{"n_layer": 10, "d_model": 256, "n_head": 2, "n_kv_head": 1, "head_dim": 64, "d_mlp": 704, "vocab_size": 5395, "activation": "swiglu", "norm": "rmsnorm", "norm_place": "pre", "norm_eps": 1e-06, "positions": "rope", "rope_base": 2410.0, "rope_fraction": 1.0, "qk_norm": true, "attn_scale": 0.125, "bias": "none", "tie_embeddings": false, "parallel_block": false, "init": "normal", "init_std_qkv": 0.0308, "init_std_o": 0.00688, "init_std_up": 0.0308, "init_std_down": 0.00688, "optimizer": "muon_variant", "lr": 0.00318, "lr_mult_down": 3.0, "beta1": 0.9, "lr_head": 0.00864, "grad_clip": 0.5, "warmup_steps": 128, "schedule": "wsd", "decay_fraction": 0.577, "decay_shape": "pow", "final_lr_fraction": 0.1, "batch_tokens": 65536, "seq_len": 512, "doc_mask": true, "z_loss": 1e-05, "train_tokens": 456500000, "steps": 6966, "dataset": "wikipedia_en"}
MLP neurons of a small language model. Each row is named by its layer, matrix (gate and up: input weights; down: output weights) and neuron, and shows model dimensions 48-111. Each number is 200 + 30 x the weight over its row's rms, rounded and kept within 0 to 999. A neuron's up and down rows have the sign that makes its largest values positive.
After each neuron's rows, "fires on" lists the tokens most often at its 100 highest values on Wikipedia text that the model never trained on; "fires before" lists the tokens most often just after its 100 highest values on Wikipedia text that the model never trained on.

L4.gate147,137,230,199,190,204,179,222,239,157,221,195,169,180,232,198,275,263,220,194,206,141,251,258,216,195,306,191,191,204,201,200,259,225,219,163,169,239,179,168,234,210,200,132,219,203,209,205,182,197,222,179,220,206,192,181,186,215,218,197,223,178,206,262,199
L4.up147,192,237,216,223,247,165,157,153,183,164,208,161,173,204,163,195,215,194,207,222,178,251,200,203,219,262,282,221,193,180,241,256,187,163,236,222,139,201,197,232,215,205,175,200,251,204,219,214,215,239,220,213,212,192,148,191,217,232,190,178,214,194,161,192
L4.down147,208,222,209,138,207,197,198,203,172,158,206,223,206,200,183,268,196,170,215,264,179,241,163,209,213,233,195,222,213,186,200,203,225,218,197,194,176,189,235,219,160,254,164,175,191,182,213,220,205,189,210,178,144,158,195,198,153,169,229,210,181,176,219,208
fires on: " |", " —", "|---|---|---|---|---|", "|---|---|---|", "|---|---|---|---|", " 1"
fires before: "\n", " "

L5.gate420,230,152,231,291,229,177,197,255,166,178,217,224,217,230,210,210,131,227,172,184,185,216,153,220,179,239,154,192,167,213,253,228,129,177,201,208,153,175,180,164,238,215,182,169,201,180,173,186,226,196,252,222,257,224,188,223,152,152,174,229,164,234,199,189
L5.up420,139,205,225,173,189,157,177,194,240,203,261,247,225,194,165,175,209,240,224,181,204,184,199,172,210,201,228,144,201,212,141,208,159,150,238,229,181,195,282,188,192,210,141,183,216,250,187,187,221,177,233,155,203,184,214,234,150,221,215,192,209,211,196,221
L5.down420,198,218,259,198,178,231,184,192,202,220,153,205,190,205,206,158,229,214,183,145,175,164,205,214,124,275,228,171,274,145,177,184,218,177,245,174,164,221,247,177,273,190,175,199,181,192,204,199,225,169,244,208,201,184,185,182,191,199,260,218,134,140,185,170
fires on: ")"
fires before: "\n", " |", " is", " ="

L4.gate534,237,250,184,205,176,175,229,224,226,175,197,170,230,189,236,213,253,174,214,157,158,212,269,215,227,226,256,185,205,234,256,224,206,176,219,174,250,176,209,194,221,212,207,221,188,186,213,229,237,221,191,211,204,216,218,257,254,178,171,209,190,208,225,212
L4.up534,159,254,202,269,201,225,210,158,180,198,215,189,201,237,204,270,191,178,181,150,145,200,196,240,209,168,172,197,188,195,191,174,176,189,228,134,199,233,197,219,246,231,177,235,148,236,188,141,219,176,236,278,242,173,244,194,186,171,184,198,223,196,178,216
L4.down534,198,167,200,190,207,205,198,160,197,188,230,172,192,168,202,227,179,189,189,238,215,230,218,218,198,112,188,230,204,175,204,214,200,193,172,214,193,208,166,249,197,237,137,202,229,244,223,237,204,169,206,182,247,204,210,155,179,152,198,205,235,134,184,188
fires on: "\n"
fires before: "===", "The", "|", "-", "L", "In"

L4.gate413,206,186,192,196,226,200,148,222,163,182,190,178,213,204,189,198,215,157,209,212,173,194,193,221,250,213,185,211,241,177,214,233,250,192,181,183,199,245,196,212,209,173,235,192,187,210,140,267,149,197,244,191,179,204,235,233,172,197,220,196,161,184,233,216
L4.up413,220,216,203,192,211,234,249,211,248,219,233,146,177,203,197,266,202,220,191,188,210,237,226,209,258,247,225,168,259,188,225,242,185,193,251,171,212,198,233,228,221,191,197,211,165,201,201,185,143,187,147,146,173,197,139,238,172,210,203,179,177,195,191,221
L4.down413,247,177,202,210,205,231,176,168,173,174,187,171,230,192,236,163,178,212,247,170,187,202,222,218,177,206,178,229,198,252,182,167,269,156,184,199,199,223,186,169,167,187,237,180,214,199,211,214,210,225,167,248,222,163,170,167,167,202,204,194,198,227,184,187
fires on: "\n", "History", " ft", " position", " cm", " number"
fires before: "\n", "==", " of", "-", " |"

L4.gate505,188,207,206,194,251,242,190,180,183,182,175,178,158,238,158,139,133,160,181,153,161,224,178,204,199,163,215,205,208,179,241,152,224,194,156,149,227,235,137,197,156,208,223,149,223,231,183,241,187,211,165,206,187,222,196,179,188,195,189,193,205,229,157,171
L4.up505,188,217,208,174,163,220,236,205,238,163,151,201,211,248,169,197,213,200,170,217,252,179,231,200,215,245,219,153,160,198,220,233,213,194,220,230,189,244,179,238,181,210,184,189,188,246,220,212,182,173,250,266,217,182,285,202,192,242,213,168,187,220,236,153
L4.down505,262,235,180,235,198,252,165,225,177,180,251,159,169,243,170,190,135,169,163,191,220,188,191,239,215,167,188,240,237,197,152,196,212,131,160,133,201,211,169,144,167,174,234,185,217,183,213,186,193,235,208,204,214,239,177,151,235,201,198,166,200,216,222,213
fires on: "===", " ==", " =", "History", "art", " ==="
fires before: "\n", "==", " L"

L4.gate248,191,204,217,186,218,258,224,199,204,252,190,194,236,140,177,224,189,177,241,252,199,187,206,203,187,249,110,226,194,252,209,202,223,186,217,227,191,182,178,207,153,230,202,198,217,215,229,185,185,180,265,235,195,222,229,169,191,189,132,198,234,174,182,247
L4.up248,201,160,251,169,193,197,165,244,215,189,129,253,225,262,183,206,171,234,134,223,209,231,211,186,186,213,211,173,134,177,154,180,156,192,154,227,181,217,165,167,249,197,215,242,221,194,208,205,178,209,216,191,200,235,161,248,191,205,194,214,215,215,218,190
L4.down248,212,212,201,145,185,224,232,212,224,188,206,225,233,169,186,261,188,169,250,197,188,251,207,141,210,194,148,196,199,189,196,195,196,202,157,228,184,207,231,241,241,222,176,177,238,183,168,182,203,196,241,195,206,194,180,180,193,173,218,222,222,96,206,218
fires on: "\n"
fires before: "-", "\n"

L4.gate607,168,190,126,207,155,265,193,240,205,123,205,190,192,168,198,208,196,127,192,261,190,99,188,182,192,215,174,229,174,250,238,221,166,180,174,186,205,168,168,235,148,201,201,233,177,150,186,209,214,159,181,238,223,204,234,161,218,200,184,218,169,248,188,214
L4.up607,205,163,148,184,234,181,194,203,190,205,196,175,182,156,213,199,189,200,210,200,203,147,200,214,255,209,179,154,161,262,173,199,191,203,207,218,198,226,193,236,194,216,236,180,165,171,172,121,208,204,239,223,169,167,170,176,219,189,191,236,187,219,193,264
L4.down607,220,240,169,242,217,166,155,257,203,229,214,185,206,205,214,217,215,179,239,120,223,147,153,170,203,162,205,214,223,240,181,212,207,184,196,205,204,181,219,226,206,194,197,202,190,217,193,164,230,200,209,203,177,195,189,212,202,186,229,219,192,198,115,219
fires on: " is", " a", " was", " an", "°"
fires before: " a", " an", " American"

L5.gate641,223,254,205,140,188,215,237,223,157,228,201,220,237,194,126,188,179,226,225,190,210,184,183,176,217,182,220,201,135,157,224,263,225,223,201,191,177,198,247,205,180,229,202,168,204,257,191,184,262,153,186,175,274,220,171,229,177,194,217,193,171,238,216,174
L5.up641,201,166,245,199,260,195,191,180,253,228,193,263,209,143,197,232,214,161,219,216,211,206,232,190,232,186,202,197,186,198,160,167,247,204,198,217,157,207,157,238,157,287,139,200,224,203,160,193,217,185,210,201,205,182,277,177,178,243,162,202,248,180,171,182
L5.down641,178,203,186,188,229,233,241,202,186,242,230,246,239,187,182,227,180,160,185,236,189,217,232,143,181,164,187,215,148,234,222,156,201,217,214,159,196,221,139,252,153,225,175,179,244,186,213,168,198,179,239,170,229,182,197,186,196,190,214,174,216,203,195,225
fires on: "==", " =="
fires before: "\n"

L2.gate140,206,185,191,151,188,185,253,209,181,231,172,256,197,189,218,216,195,217,170,204,201,185,199,137,201,208,180,218,189,188,213,195,226,175,190,180,214,210,164,145,171,186,251,252,193,148,217,171,235,193,225,178,152,211,200,197,180,204,240,162,229,183,194,166
L2.up140,211,226,210,202,245,172,257,209,222,242,183,243,159,184,204,171,115,202,203,228,230,207,243,144,159,158,178,172,150,167,204,170,139,164,225,164,154,183,193,232,182,180,177,202,153,203,250,186,199,180,216,198,221,237,239,213,151,199,239,183,215,207,228,201
L2.down140,244,186,203,233,188,178,210,224,164,209,180,202,227,269,258,194,202,181,249,151,151,207,213,202,202,184,163,231,258,224,196,225,231,209,171,185,213,184,184,182,199,198,254,193,251,144,183,155,215,156,200,202,187,192,181,156,220,209,204,180,217,280,254,226
fires on: " ==", "==", "\n", "iment"
fires before: "\n"

L4.gate353,266,220,231,181,242,249,172,135,207,200,185,220,194,169,196,203,204,208,169,182,208,165,190,220,222,169,229,215,144,196,212,231,158,209,237,221,184,195,216,203,194,142,198,211,171,156,225,218,233,189,227,182,249,183,205,170,192,214,184,194,173,110,237,156
L4.up353,198,224,183,194,133,213,224,238,184,252,220,143,225,205,208,144,165,221,215,214,167,196,172,217,231,221,246,189,260,254,169,206,237,195,217,215,209,229,156,227,199,173,209,192,226,186,173,201,203,177,220,188,264,240,200,252,157,182,238,238,142,186,211,167
L4.down353,217,186,135,161,147,225,213,248,189,225,222,202,211,212,189,221,189,224,210,188,232,188,173,218,166,194,213,208,270,176,196,222,191,170,221,186,200,197,176,227,192,186,228,197,220,168,164,183,183,227,188,193,202,190,190,227,194,201,184,194,182,62,216,182
fires on: "\n"
fires before: "\n", "The", "-"

L4.gate110,252,259,245,171,223,222,220,154,239,246,209,255,201,228,232,214,183,245,207,202,169,149,213,131,168,175,266,206,263,209,215,186,224,207,199,175,208,190,209,189,265,149,189,185,179,220,160,176,227,194,238,177,212,207,185,133,161,204,214,147,227,224,203,173
L4.up110,226,182,214,195,255,152,216,199,183,149,194,207,143,144,159,208,202,157,152,244,199,162,168,152,235,230,188,201,223,214,194,200,199,215,196,214,173,180,174,207,236,193,179,202,221,194,253,222,189,196,232,201,278,184,186,196,201,177,254,198,208,149,198,208
L4.down110,228,214,266,167,154,211,170,147,162,211,187,210,188,218,211,241,198,240,207,183,196,212,157,255,221,177,197,189,228,207,210,168,162,191,178,182,196,195,183,207,257,181,184,208,250,193,195,160,211,218,238,195,173,211,218,258,191,205,280,215,181,138,222,212
fires on: "\n", "."
fires before: "\n"

L5.gate230,184,201,197,179,191,214,238,201,215,226,212,205,220,189,198,242,196,165,195,223,181,246,233,187,138,150,229,220,166,171,245,182,208,236,209,202,201,197,225,177,200,208,169,232,180,150,157,115,211,113,227,257,237,154,243,240,245,183,174,141,228,176,173,206
L5.up230,189,235,244,174,212,206,235,201,226,217,201,177,223,179,140,231,159,208,181,201,149,202,190,168,183,149,173,178,193,205,213,116,161,197,188,177,204,193,190,262,223,227,223,260,209,210,189,177,211,204,198,208,258,188,139,241,158,189,184,165,250,71,197,202
L5.down230,172,216,189,188,179,190,221,215,269,205,204,218,170,180,155,207,190,206,181,250,233,264,158,215,203,122,171,228,234,231,225,174,181,174,220,203,185,222,193,194,294,219,226,226,204,199,199,172,171,185,176,204,250,195,209,227,205,186,188,224,195,35,201,190
fires on: "\n"
fires before: "==", "===", "In", "The"

L2.gate75,180,254,182,184,212,169,164,166,153,198,175,213,272,187,198,163,161,164,184,233,231,197,157,231,172,193,222,189,186,160,168,172,199,174,209,180,160,152,170,247,241,164,136,196,229,193,184,165,163,223,201,191,167,244,172,202,189,201,199,218,227,266,203,179
L2.up75,199,156,245,185,221,243,201,214,123,209,173,190,257,194,197,147,139,202,201,183,225,258,206,185,217,187,179,203,145,183,196,157,206,253,213,228,163,195,206,169,172,199,222,195,252,182,196,178,215,176,219,222,140,201,220,163,211,183,180,177,278,190,188,230
L2.down75,207,148,181,220,193,215,196,238,162,211,219,185,247,186,214,202,215,187,181,168,225,211,209,175,218,205,189,235,237,214,219,211,246,238,197,204,233,183,187,177,158,218,242,204,194,207,224,194,245,203,231,166,187,166,188,243,275,234,216,253,161,147,158,189
fires on: " =", "as", " was", " code", "a"
fires before: "\n", " a", ":", " an"

L2.gate44,211,194,126,171,138,191,204,244,188,180,231,202,183,217,260,203,198,283,149,176,224,148,170,201,196,170,220,196,212,209,219,189,234,133,209,210,194,184,211,205,130,223,181,179,199,170,218,163,199,175,225,130,195,187,183,181,222,195,221,193,198,290,234,195
L2.up44,209,241,195,209,238,167,199,165,218,203,227,217,160,211,205,168,208,215,234,185,200,225,153,224,217,235,233,197,215,264,246,187,248,247,208,239,215,227,213,178,175,201,201,228,186,254,247,212,190,183,243,217,151,199,161,228,212,200,183,168,224,236,169,180
L2.down44,249,207,126,186,217,226,203,210,169,180,213,201,186,218,207,184,210,235,217,181,227,209,179,201,159,187,235,183,215,227,160,217,204,144,169,225,210,219,229,200,169,186,161,168,218,246,189,216,189,182,218,186,196,173,175,215,222,225,256,166,228,234,175,171
fires on: "|---|---|---|---|---|", "|---|---|---|---|---|---|", "|---|---|---|", "|---|---|", "les", " ."
fires before: "\n", "ing", " |"

L4.gate51,218,227,260,141,215,194,262,235,183,228,151,188,178,221,193,192,235,190,224,210,220,273,225,201,145,200,272,190,190,229,230,221,195,275,185,228,220,172,199,253,127,197,253,193,236,208,212,212,166,191,250,194,158,210,182,195,192,210,171,174,178,120,205,198
L4.up51,195,203,194,200,267,208,172,210,223,257,182,194,207,196,223,169,222,210,215,163,215,236,204,230,149,234,190,216,181,278,195,192,241,249,239,149,200,189,206,201,188,177,197,196,220,176,204,249,193,209,225,256,165,242,223,194,207,185,195,210,194,194,204,228
L4.down51,211,186,125,231,180,165,227,208,161,200,254,162,188,128,235,220,175,248,192,179,235,197,218,191,193,229,192,194,228,166,206,233,254,207,182,220,211,280,213,138,219,166,212,169,171,158,224,237,158,142,183,150,212,208,239,242,216,225,196,179,214,244,201,213
fires on: " |", ";"
fires before: "\n", " ", " —"

L5.gate214,161,174,204,218,218,205,193,220,190,161,189,207,196,199,202,231,166,177,228,230,244,159,204,165,182,178,153,218,206,182,220,176,217,206,184,205,168,219,223,200,158,196,209,249,205,141,245,146,213,201,163,204,227,213,235,197,204,195,238,191,229,250,154,251
L5.up214,179,184,193,196,246,240,191,181,194,250,243,205,204,217,204,140,165,198,215,242,145,236,168,204,156,216,204,180,219,225,177,184,208,164,200,204,222,229,217,240,189,229,248,188,176,186,266,225,257,187,180,223,212,200,200,259,167,258,179,225,191,221,202,176
L5.down214,230,196,192,211,207,218,270,206,248,196,186,170,193,145,220,192,198,131,200,141,253,221,224,182,190,196,203,219,171,244,230,176,206,233,178,223,192,203,167,244,162,179,205,187,269,200,232,218,196,184,194,229,221,182,217,218,211,165,156,180,247,203,157,216
fires on: " is", " was", " Country", " a", "History", " politician"
fires before: " a", " an", "==", ":", " ("

L5.gate379,174,208,127,189,223,212,189,214,197,210,174,223,203,245,182,185,197,249,243,164,179,177,219,177,185,169,237,226,162,209,189,192,173,156,162,214,234,289,217,202,205,231,225,194,219,203,210,203,210,232,198,216,232,159,204,212,193,198,180,217,213,216,197,246
L5.up379,206,200,205,214,200,162,164,180,257,261,227,203,218,164,177,227,213,252,235,217,183,179,214,129,216,195,212,182,250,168,235,124,242,182,181,145,187,209,225,202,192,148,223,210,224,191,210,190,196,216,197,211,170,191,213,198,229,220,182,200,188,185,214,167
L5.down379,242,199,228,186,215,160,143,201,193,212,195,224,242,227,235,187,237,154,174,156,231,195,259,204,236,191,160,242,276,234,170,166,231,201,196,208,254,170,184,173,188,172,152,211,188,191,229,226,235,208,135,201,204,198,188,219,187,186,237,186,219,128,201,179
fires on: "2", "1", "8", "6", "4", "3"
fires before: " |", ".", ",", " ft"

L2.gate87,203,242,194,173,182,168,208,179,197,232,223,207,176,233,220,193,191,167,210,200,146,152,165,178,168,215,245,172,252,221,220,130,194,183,188,248,169,173,169,178,228,207,197,174,183,183,258,181,245,198,199,211,169,165,151,195,222,201,242,135,221,167,170,187
L2.up87,216,224,203,205,176,175,215,259,242,144,196,155,200,220,250,169,178,209,197,227,229,163,171,233,141,258,242,156,236,216,222,215,194,182,216,210,247,182,214,202,240,227,219,162,173,195,203,158,199,248,231,226,199,218,202,197,179,182,205,257,156,255,194,211
L2.down87,222,222,221,156,167,144,171,183,180,212,213,186,215,224,235,165,227,191,220,197,199,189,161,168,211,239,177,168,207,228,231,194,204,172,164,225,188,213,198,175,221,199,160,218,222,174,179,198,241,201,224,114,152,132,217,194,196,185,210,141,230,236,218,166
fires on: ".", "\n", "e"
fires before: "\n", " The", " It", " He", " as", "=="

L4.gate378,224,165,187,194,213,174,159,227,273,237,211,193,191,211,189,213,183,172,200,164,201,290,174,181,176,189,199,212,190,216,258,180,267,200,228,153,189,195,171,203,185,194,181,252,226,194,188,190,195,208,184,195,151,151,250,174,166,180,202,218,199,234,215,196
L4.up378,158,228,190,215,209,203,190,181,160,181,191,183,188,203,227,240,194,242,252,205,253,265,210,217,206,263,209,198,185,238,214,306,293,244,214,175,238,165,238,224,188,232,200,204,216,230,238,165,215,199,197,239,214,160,231,209,187,195,160,211,232,132,176,176
L4.down378,148,204,198,221,198,201,247,193,193,176,205,158,211,237,222,211,236,252,221,207,272,247,259,212,212,205,221,170,157,192,209,249,215,188,242,186,216,192,206,194,176,239,243,144,162,178,292,204,225,231,221,174,247,171,222,229,219,241,183,166,218,105,172,209
fires on: " |", ";", "\n"
fires before: "\n", " %", " P", " ", " G"

L2.gate95,191,158,271,190,194,184,225,207,188,144,186,186,262,232,219,205,197,204,219,198,196,232,198,184,220,207,200,161,218,186,186,215,256,192,195,202,170,218,223,233,219,186,130,160,177,222,241,215,176,145,187,197,212,211,204,260,187,212,180,167,164,223,175,159
L2.up95,205,183,222,182,187,172,251,219,182,171,223,178,226,176,244,172,160,256,198,159,221,157,171,202,187,217,203,198,158,215,187,167,190,163,217,211,202,249,163,142,239,184,129,198,227,202,280,194,193,182,232,189,169,238,164,230,198,221,275,199,224,254,209,212
L2.down95,180,169,229,159,166,198,217,186,229,222,157,183,241,212,179,202,208,220,214,221,167,201,209,203,241,235,216,245,199,226,197,218,222,193,170,220,190,241,214,212,193,227,229,205,207,225,253,234,153,202,263,209,140,212,186,230,248,192,207,212,135,227,135,215
fires on: "\n", ")", "on", "es"
fires before: "\n", " is", "ac", "M"

L2.gate591,196,160,239,199,278,215,252,163,221,210,216,221,208,170,238,215,191,228,208,247,176,199,163,191,185,175,228,251,214,212,223,215,174,226,227,140,190,176,195,176,197,280,199,125,185,204,196,182,248,218,196,231,160,185,196,223,216,187,194,176,229,169,258,206
L2.up591,201,170,136,187,198,192,241,171,212,241,200,252,223,161,190,249,208,159,169,184,235,214,186,169,193,195,164,195,192,191,217,264,201,201,190,188,206,105,220,164,209,215,182,225,266,195,190,202,197,202,195,169,213,218,251,206,186,145,186,152,208,168,189,251
L2.down591,185,210,158,208,204,221,239,241,244,181,215,206,276,184,201,222,221,203,168,172,195,185,174,154,200,140,193,197,199,186,201,182,158,173,169,155,272,179,209,144,155,178,207,200,222,176,197,207,195,202,154,192,255,213,198,213,194,170,178,220,185,192,190,218
fires on: " ==", " ===", "=="
fires before: "\n"

L4.gate583,189,240,248,185,224,201,221,177,162,225,182,215,198,208,209,199,206,153,213,211,208,201,227,188,196,185,229,130,209,216,173,255,216,273,214,179,243,185,188,213,203,206,184,187,215,157,190,190,165,197,243,180,201,182,209,224,170,210,224,221,196,152,160,183
L4.up583,147,225,180,152,206,220,206,174,213,224,176,186,215,187,184,204,196,177,197,187,162,227,198,221,136,211,274,247,197,213,210,208,256,229,240,164,166,202,217,207,202,184,227,217,255,171,234,225,121,182,165,200,206,249,218,190,236,221,224,192,244,198,186,209
L4.down583,219,271,167,215,219,158,200,218,243,180,201,218,186,197,216,202,218,191,172,195,254,229,171,191,173,171,208,212,179,181,218,225,255,226,248,180,206,154,214,230,195,192,189,203,184,173,175,224,210,174,186,160,261,207,216,211,182,219,229,214,175,228,174,208
fires on: " |", "\n", ";"
fires before: "\n", " 0", " —", " ", " 1"

L5.gate401,178,204,207,175,226,252,252,203,217,242,190,232,232,179,199,177,203,193,205,194,201,186,205,144,128,139,206,193,182,197,191,210,225,209,188,179,187,190,208,189,217,259,220,236,202,208,203,141,210,201,280,212,201,158,242,273,191,220,155,170,210,148,182,193
L5.up401,150,233,213,187,209,231,262,194,267,236,209,188,241,162,167,229,191,216,197,211,178,194,196,190,186,142,238,246,207,216,184,149,201,207,175,183,164,211,148,197,267,248,198,248,219,175,175,154,207,201,209,253,192,178,250,194,194,221,157,162,227,146,235,211
L5.down401,183,250,218,179,223,218,267,206,252,244,266,210,244,167,205,170,206,255,200,173,143,183,166,175,216,97,212,267,214,196,229,151,198,199,191,176,152,216,194,231,238,225,197,261,212,199,217,135,176,199,204,216,177,184,236,236,210,176,193,191,197,105,188,195
fires on: "\n"
fires before: "==", "===", "In", "B"

L4.gate555,248,201,208,167,211,189,166,169,275,187,161,173,178,213,162,258,201,255,184,170,229,192,151,154,165,213,218,207,251,204,185,185,198,194,173,192,190,207,188,221,242,208,236,196,265,147,190,187,153,217,169,175,212,185,198,225,200,175,207,165,239,200,188,165
L4.up555,252,187,256,196,208,175,230,209,183,201,136,170,157,221,189,236,254,156,224,233,156,162,258,227,195,187,191,192,223,203,126,249,174,210,223,193,247,203,212,213,199,179,205,245,233,214,260,156,194,174,210,183,221,153,174,219,167,210,151,168,227,157,230,169
L4.down555,253,193,184,178,180,204,236,241,186,172,236,231,206,285,210,253,257,200,158,229,177,258,187,261,240,204,221,191,194,182,229,239,233,204,176,215,242,164,180,261,199,163,257,248,199,173,176,203,160,190,193,200,168,164,188,257,199,195,205,202,226,166,157,155
fires on: ".", " |", " first", "\n"
fires before: "\n", " He", " She", " In", " As", " The"

L5.gate583,231,194,177,154,205,204,247,208,183,211,162,194,169,171,241,179,250,185,163,194,185,189,167,149,189,271,196,221,160,223,228,206,210,200,205,155,233,189,204,191,173,149,216,212,224,156,198,276,190,190,201,223,137,210,185,175,174,216,244,154,219,162,144,192
L5.up583,214,203,197,180,131,214,155,186,171,152,190,234,219,211,218,193,228,176,155,225,186,160,248,199,181,256,219,187,195,213,105,206,194,256,194,244,182,169,159,247,179,225,253,206,285,148,214,198,183,209,241,198,200,242,173,213,210,206,220,207,233,158,141,200
L5.down583,289,194,226,164,142,232,180,235,195,169,104,250,179,165,233,206,183,178,182,197,179,149,153,174,167,185,218,188,168,265,223,216,215,169,223,176,215,131,169,202,189,202,169,228,261,112,181,206,238,166,209,205,177,173,170,221,201,205,247,282,199,207,203,155
fires on: " |", "."
fires before: "\n", " ", " January", " 6"

L4.gate112,203,207,194,228,189,176,186,244,186,223,157,224,204,166,242,205,245,166,194,189,140,154,173,232,168,145,212,188,221,202,244,249,211,182,190,222,190,155,180,216,172,233,206,209,188,151,246,149,202,240,248,190,158,187,195,222,195,169,166,241,157,167,200,188
L4.up112,208,233,107,254,202,180,227,230,237,199,174,216,195,170,262,168,214,200,186,186,164,230,199,181,203,174,220,219,173,229,248,115,202,136,166,174,214,182,164,219,225,202,162,238,195,184,199,205,197,226,137,213,214,214,197,195,213,192,259,290,202,213,182,207
L4.down112,193,218,157,229,212,209,248,192,243,209,281,214,174,201,233,169,192,189,175,149,205,228,187,184,224,105,211,225,232,193,231,133,217,170,200,190,219,260,218,176,199,184,159,233,203,216,210,195,171,218,166,201,214,214,186,209,228,183,225,215,185,69,168,203
fires on: "\n"
fires before: "==", "\n", "===", "In", "The"

L4.gate541,202,187,196,196,151,188,198,229,165,208,235,219,135,182,197,190,215,238,194,182,170,200,232,208,184,214,204,226,230,232,216,238,209,169,220,194,215,212,197,181,222,172,171,194,257,193,239,198,225,185,178,200,223,259,181,191,253,228,249,140,224,211,233,181
L4.up541,194,232,203,160,240,202,207,218,206,197,168,196,244,228,205,168,134,242,219,213,173,206,201,201,201,169,155,191,214,189,239,192,185,180,203,197,174,241,178,215,255,219,245,197,156,193,243,207,216,154,244,224,169,230,262,204,200,223,270,201,219,213,219,225
L4.down541,215,217,227,187,128,249,191,236,161,191,254,264,144,155,178,238,171,181,189,186,211,210,212,253,180,227,259,185,225,200,200,230,184,177,152,242,155,216,227,172,221,198,220,166,202,208,167,213,198,196,205,204,228,215,185,210,226,193,216,175,204,164,180,183
fires on: "\n", "qu"
fires before: "\n", "-"

L5.gate259,209,237,186,176,213,203,248,214,230,237,225,189,172,248,214,195,211,195,155,199,219,213,204,172,175,185,169,211,235,182,233,209,142,154,171,215,177,187,225,184,209,172,226,206,189,205,225,200,222,157,201,220,243,188,165,187,209,171,200,159,206,206,216,200
L5.up259,186,202,208,157,212,184,228,169,180,213,160,218,205,189,207,220,190,145,184,202,161,185,149,220,231,226,252,258,204,202,219,170,201,197,212,236,242,256,250,202,244,219,208,208,241,209,184,215,204,194,233,231,165,200,188,227,218,201,199,218,181,188,175,238
L5.down259,167,190,176,199,189,176,210,201,240,248,289,202,203,190,210,166,239,231,158,210,201,208,206,197,213,117,238,154,231,143,250,185,233,180,203,188,210,191,123,180,201,228,204,225,199,209,201,238,179,231,220,242,188,206,178,161,216,124,256,177,182,103,164,179
fires on: "\n"
fires before: "==", "\n", "The", "In", "B", "C"

L4.gate584,171,207,232,227,219,248,195,128,269,241,249,227,149,181,184,203,191,234,247,207,226,198,227,195,179,263,202,191,227,163,209,231,266,195,216,177,179,157,209,200,169,137,184,213,190,189,182,196,140,194,155,205,205,196,179,215,183,138,187,243,193,143,198,244
L4.up584,224,194,212,267,212,249,212,237,160,201,159,217,219,187,179,184,209,158,285,200,158,184,217,150,191,207,212,217,197,158,158,145,208,186,179,231,220,170,211,188,197,208,147,217,228,219,189,134,186,178,209,269,150,158,171,212,170,189,186,182,177,184,152,226
L4.down584,190,258,202,175,198,152,229,213,219,180,193,222,162,265,153,221,189,166,199,188,215,211,159,204,227,171,245,212,173,160,178,201,214,161,193,212,187,243,178,202,207,168,199,167,192,208,173,159,196,211,217,180,196,199,172,243,207,179,232,214,271,181,223,190
fires on: "\n", " |", "\n ", "|"
fires before: "-", "\n", " 0", " -"